Weights of a small transformer language model.
Size: 24 layers, width 256, 4 heads of 64 (2 for keys and values), vocabulary 1272, 14.8M parameters.
Training: 1042M tokens, 3975 steps.
MLP neurons of a small language model. Each row is named by its layer, matrix (gate and up: input weights; down: output weights) and neuron, and shows model dimensions 112-239. Each number is 500 + 50 x the weight over its row's rms, rounded and kept within 0 to 999. Numbers have three digits each. A neuron's up and down rows have the sign that makes its largest values positive.
Before each neuron's rows, "fires after" lists the tokens most often just before its 100 highest values on Wikipedia text that the model never trained on.

fires after: "E", "=", "S", "T", "P", " m"
L15.gate155:523547536462366513373573521467468498434530415493462511528482524551578429508539517521452531527496432560422545527527509514590461544475483475444441401562518483485386419483551567527417555517565494496566480475504558454576467494501408420586363493434478511523516535512517476511496462584484580469418538485508453537462439440514428510539527460408539437504551474491484530563451488471524484501515
L15.up155:470390423474505515487524509406432459402543467524548497555534459501430510435439619396407537469562470440467613470408506421479416526446549481476538500463431465520658519536499429498507535485506486543577449518492503522545552559467492525480511520511518533495592552458550501574482605408487514500447462538574495451530549490483585450421461452579447544503438493446410585499528551504483514453490
L15.down155:516545441546534549464507543421532504473399520488551482454546481565532445504486628491503520523500506467518540372465550463449438574497486509467393460509547520496548502462488583412486522484545527514547543563422436542586413535522516502547538540502566519544523486472519579459362479434577535541478493633456597465455412520540476531476542582544552507431425532487521431530390546496411498463559

fires after: "ab", " m", " M", "ch", "ir"
L6.gate277:483385439502455490558499476506515537419536600384429510549531514576521535547485430544439452515480517554518528436466406472549439438481539397509468530491463460494507526478548451485546483518580526542370447504502557496462500493466462506471402609496560476525446502530542528458479437619488444496448490549506464427509490449557585495494474425494543485489512557518523497567480553508533579528518
L6.up277:455601461523510458524490487447527508561484453494468495548384473445458411459532498448527527508527543463453530508479533492554516564507496527536552447500392578490520381509469487471462462480562398455491499603544500444495467551547520555556530446499422475490430535433551548418449491542587498443409525523546429564434525491479503565544533510525473506414541491499565529575501476470552541449487
L6.down277:463509499511531563498498530452410477409496389568456531419481524439435509564555481551590451535525454531583487464516468527577514507467482580464442407482535421469423532477510439482580524562483508595489436456503546408450564466474559482550469521492525456508570448530538496482536526501575505538547543509460499461542508432527427422459441504576471491583487451468555421515470422476363503433550

fires after: " tr", "u", " t", " c", " gr", "c"
L5.gate215:565491447469510538488522443621581579474446477404548536445508562547441434533509500660466548514564464427558486567484450588571569458536519415536439461503534495505591476559526533453597431584479558468496564524503435444584491446471551455493506452478507433473519528514489522441519445420582399516470489456481533438458478478567513492484500523543492578517529488405454553463585466561528503537522
L5.up215:446505486647411448419503479460523525549494488485451589523564466492438566501468458550541560483516527477583408488462537429600487458549471552466484490404485377435456436524568590563440565513510561481530397510487517564472526570543515564487500398526499521542466488538537511496524492548532403455512574573558524435565457509580542507520557473583509538454533541456524566485500522505464552472491
L5.down215:546519505467489403546386483532485472446488386531477552453507530534517524577486611496469488405488474455511426560446527460513509518473463516600475537462465435564526404524436541555525409485523477509530433482450531432542504511472549474491519483555538454381505483465495458494532605570513442515480486494474522547570506571529449484541507555607583511520453486464391429419583492618609512473545

fires after: " loc", " c", " b", " s", " l", "r"
L16.gate316:442471475534453494550513576497470600559518532507491508503447534489415382517521512434389397481542461579421444503531464560499498603512396487416433550380479460413469539448570528558539570471457574524386500478508449481516539435488512468484385490501521516388573517495481450536466449479565559545457486499513461486476464522490512531362587475510442524504563440541527567512496434463450458527552
L16.up316:519467529487589488438577585533517539476483466487389496482528452437470491535477402433572365632472458624551449450464482572518571453518429489534541562467435553526496502474478517489490456431394452524485543485487461496564535591456587459557501403496520470381559576540468471480413465539603460484512521534560496445472540552538471620433554469531442503434516468445566486484491485487494521446527
L16.down316:570471440464505519460420588594515570604533524545609512470482468504497453520480444458514510519535486502506427630561455519508500410502503477419484519429531521493560575563494558477441451476456500542519510545471515474458516429527592563515478467522583530491542485554576464526524482469593412488383571532510413424471533518471546516500558469518471506459438512482488521540608472395564554534483

fires after: " m", " M", " S", "erson", " W", " G"
L4.gate218:445571480463542542413484402433472456546514527431432568451507530549523530529441514507526488456516484509419469520546539547501456522579538498558455444534462487444435481486533439497434425527507454513438515452540488591524431459541491476447521532528524384370547542498454632539560467502542469468410486598530573458543517583460587402512478529554449534595414420533577557436480464505516455519474
L4.up218:466621510526580442470507480477418529539488508461494559435524501516550566574450580589471507485604497511486463475465481559536431484517610435556474415555552507525487480512496433429486434549524614489443553461521524485470462411572501499473509514476406460536521581466478618442509539529530440456489455595498558577527544567563540498464409476535544492609487431502518498408531440533570504500523
L4.down218:523556482562489563440548465452533499521453481541552592545483452506496557463498489582468593601516540505523512473484505531592497526482536358527491439472510509511567500456528434573609450510507587540469541495467563493473500596523556497530463550482522428570521506556508447538528479486571454461400522553496519628496561525385517566529415477502484517542544576430449367433544461522501571505535

fires after: "m", "il", " l", "l", " s", "um"
L3.gate184:474428535467563494531550549449497500515510470515484537435577503387490419409508571521470528566455524487552450493485534565394548471444440530467544534456539506543445575399543456572506545481528544477425454544502447458530481521482586451540476448467517486363547514559505598503401526543420495495417488462533463557547555478530455463486545400516404550504538497491496450519523478534476579470525
L3.up184:549545551481596547526599450556480517491500390491485514448485532587534538549494523494474532444483500545445346497472489483424449399581410485544551577563495428558480455518513429559523526510480490514500494550516568420583474500474509569528463464465480520452595495452551414548542474560456487492404617495563473530439566551470447474563573490503519526496412496488494542511512472509437571493482
L3.down184:540575496544408480513543562565528564474457585465554454504472500561509492465550514545473545454511498493500471493521520502542422459559551524476511513493551449469541590456469509542561472526477516558509521388478496449458634553477533508454601459480484524464566442530581484459465514479486379482418479546527461512497647556542493485384540552473448519526530526455506491588475523453426505404517

fires after: " B", " K", " c", " R", " st"
L3.gate502:487481510527443564396489530548537508597502496536381502529574526472437507557460553524480470507518431459470484518551501433504501512519446526502470536542434457512483506584523448545423621516451448547512587514501419491426467543480539519537410568501403619486489483549480536459575595464502494481414478497463562459572424461466541507388479543551387397458542531519466479546455428460461601472567
L3.up502:547407539462566485441444568535331554489513489477523509524570479591486488567508479478499572505491561480476457613564532408468552454534397456487527524416498490528439531554383433437466513495504505491521510419503468524424540481429475488552472507515506484559648479527546530616522512430472479602404482540477503546616414593472494440469573522623498563531507605489487471453484504487516543473523
L3.down502:491532527492476522449434455442464474530484492520450370580651540472448529527588424482479571491537584358581442569544552416517519454577459580482474438554453591554529474499477525490475555477493581458424576507453451508482520561379472553542455576485455477536524586446523483580556515504514476463473446481521461433454459546553419489475474549554503498508605431539463490510442511480487496472488

fires after: " B", " c", " b", " ch", " ad", " h"
L4.gate94:445461454509564524571421451500486563550520429500472483514376510442380474497469460531551457433619511520487482520537498470454521497490558505487505457441480434437572531478504484458499493460483538581495512484491503469490590413501548380527534468534442541519422669441433503508477537592563514517500392446433459435490495568554502380532477462466492428495535501514485520499471570393489441516580
L4.up94:558567572496478553570616543496469464470473388451418506598526524443446455543573541511446541481545505536591496433465449499456456506503626533502551402410531535530499571530439485489570609526549515548473536444576433466521522506447462459493480477425454505545541570508447495478501489520609586546442409561526369528483459541496439383379457448597481559448535562486600524525483498546463509534577
L4.down94:447477515432444474481450423488504454388435587497502602568542605489510562493378514469463593602437512570474433453469515474590508567435574574471506503480531504441451490543548423501433565564458502515442452557489514491478446554436484503401481533510537425541532529540543440493503559532528491471468488591563544527462521471494420449444498483459479526567540563459505471415533440556536490478484

fires after: " N", " (", " \"", " K", " f", "im"
L7.gate251:532442614582496502521578468464558514529487536544463494564548585515519490536398443493487386588474549469500533615462535402518540524571464477481464557429551523582519519498482485480595463467523544461501555535481506540499466429451467522541613534509613430432558481514514514523440505461448488548488494499461488536429494446576540489477548583550476608493443527465552460481504465512551468451572
L7.up251:554484514513525462453388526497487613514534411504507415513576434546397569479514481533434513448430441440438443474555441549487498434545442544431459497432442486502505536422479494614551569584519525515582488547478557463464447486466454485584514522515472489460508489568451545507553478464463537595464575465526600414449537556454540540463474471397477580524543474478552379489462520508534557518491
L7.down251:550522441502454494504590488558507395477466550492452478497426599469448358461544424461566517446467542538530483512496508506454543458465529458492489460546547468457564465511550499436488498420512421500430536517472463462575490547454552606476514495492427399578369463509430521517444487459487484463556570538558480501499516551465451441456462508488462514466472424479431458495470463485405491516493

fires after: "ad", "c", " c", " C", "oc"
L9.gate257:576496536514530643443528449478578484487500305538444453466531535481514547532482448594514518559454503468558499439411503446513496423481601494517410543525537442530466494495536519467460492479414533493523513463496413455457531463538459440504566482438483447460494592480462472481526500545477482518499468451501509465434426523632460533461414518423470532518387524515507610491569536519427526488533
L9.up257:493448548585496544512519570511439492394537536460426534490577456548556548551432452600508504535471438454523423447434506472519460578480502462447451584461487464549494579500640504461529503434512525617373564436487551525474599509418569489509605477560480428494555470473523493508487455534540402460519503534466461504448508463600489584481540517598584502565515504587477468499524504577403440473469
L9.down257:528543587577478540560497529523487513500523556568420532556500488520451476443421477429454440472418530565439550441492577589465523505592497498505490505469517598515401489479501441503455535430533545454540464498528500552527410598564611408465485562557502503473430500488513411541517498512477469458488521480525465499416495507401504535537478440563573540449534549537578503501503566643534515521516

fires after: "il", "av", " cent", " l", "ain"
L4.gate0:515514478525499533471428537453512537491429444596580551520512581445562378440577542426470536497482516478581540514573438510497507516451535419465493534480542521438418495462449436449451532532437544577475496478572533469492525500586471533431467478618392550554518538494569524537442489555543546440608512462477497534354520555432418387472544496477490578479354524557483441536462502579483522491437
L4.up0:525472430501516480531587511568449518502560350517518499498505582528523418512528433506416473517436520500553465507497535489529509550506444441483564493583477561443505449498476439479512541482451557563543524552454480410499546525609486647535309516511467530554536522444533495544597563524521503585469502489544438524524460568542399402479459513551528618482496571486580510568474506527537516486474
L4.down0:580495450461466479490541538504447480516522448436477487443452545563475554444543496550493492466448407498581513545641543453447506481428483431477382482514442479447572467540521620485509490558513478461490535363474477552500546559460562570493564507493557443463559438512477515446496495459399470582474504521491502458518516547571546490616558589477603504602547427504440434489529461397456481431492

fires after: " B", " b", " M", " R", " m", "B"
L4.gate76:440510458580504563521416511557542408543426525466471491484447492510486631475512538526522443454462537578497554575625435424594434497540489438507460467561431520567449517549522510462430525454481469496511466541450546503531481590511436527518537432408512536519511528629537552487498452577503579483379477513517402510541423507455602553543500566545512453519482455568438504531518579429561521474619
L4.up76:492461517532508500470458511574437515339471491543421529538458579578422415422494445531554480504509427434512551418567513448453486515486492505541466565524467534521364561606446540409480472495511411484527588468525569454456514469518487503474473625548494510430519524534509544542471588482503544579417441538564510442532455510468560444413490523485495562486562520477490449530436475458522574539583
L4.down76:429501477546543389551432516586480516474479572485590391504476469515499573543546572454530473577611569595505485582488514494524476421452457408484438463546488514548474496440511479520422460548563502509460514504489521510523517424516451588537408448386436509516433471648461501480499506500528520503491464505466504496459467504465492538545485443496456506468444477533608458543461539410473498531574

fires after: "-", " b", " \"", " (", "att", " cont"
L3.gate505:458478641462569473530621504563520543419454481454409373538500500474546434454438564465555466568462484437524457529445517451530499484534468585489451490505474460486454457485413430554492365459529435512483389525537588473431539570566475405501497535518442498427530444619507551558464472487474560603487499486470479476546471537512449473505523633466507531490436522505507531551509410500469507498565
L3.up505:590424484469479423512498587562511522484439498442537546528494476480509510533476474603466522530494547524401472455472448450605520587511421465477373575392463486475497488436443534466560446419488446457468502485433504516488502458565485422571564521529461524492510513586442566500427492530473504635550544503423583522573521468478412489448542504509599465431527490475453361506481465529437547495573
L3.down505:398492520495423545475546471478480422479376471514456474555515540540472454480515525486550566483472501552540509495580562481512418462483573556486479505554497415557532449618512483524389450474461537493533481469425523534551544502469437514503461538427417612467535486398369521507493535618543561483504432436539456498484473541486498523440574503500392549532538531485551497504379448463453515457470

fires after: " b", " B", " m", " im", " the", " M"
L6.gate316:449484475491565537529525498444493535532478456462439477413508476559413521561545514572443536479583572442526513375593448438430427507533535464417457528433562483496531561457587500503473430618502512530509408465473565515454455571563501436475453478487468470537481572571491551451567497460550440569467520536469504448527516543497637434498508481529506513435559521453513379472451499498491517519609
L6.up316:521487464535532523517427491517514559532478477490472502435488389484407535463487553485556526471558591426488544427518515437563384535567496544457525481457502506498525544481583434479496552537495530483471473453430481534406511521451511543515482493467377487498420578491489548426538414564538525591506445508523439524575573538538493432466511431545438538424575489522506602549579438449470505509564
L6.down316:408591485634439570427436419471508465485491498447571591566398443395479533458458435460498537585550492506538468554520504528599454468551470412538546475531422573450544551428475459534543535451501515429422502504477480535443500442461490612566480549433483446485515471501523420560494536512456488529492480471469479512528487493486376564459452538489480551479492432547553476446544473412461515520473

fires after: " a", "at", " f", " acc", " W"
L10.gate204:475444474524438506462481452469538464537445513581468452511447493456447479472539574523420491511470416477476512414434506477513589506488548509531488558562443407530531497586451429511528581543445450546530483415489555573414442542570462517574490455489524561458474486526492471489431453443518483519465474495431415445460501455393497474369482518455494501574498564479505537520505501589461526466526
L10.up204:545518479455552511497587491525514448460601484502542441500536524477446451444492561384502486444556469482512567509562553548406539560445489543536556523394471446507459411503527457511465461620487536540567500539584607532601507524422515495474495550515484531619529561498561503582484518533421558599486535575530508589469479570501477499520563456521690511590403379534628482449496536532520472573575
L10.down204:498493538456508485479577485502573531460475456508557568526424425686459469460363477505513512568574613525480463586485479426489493438481448411511473560505593549482532571486606568524471434454554478512445452570482538378493506487477496500557505462412549476541548448469466573477532456496515521456564467457548472479589523487452512586531411537402437470385415520537466494502548534433444478547569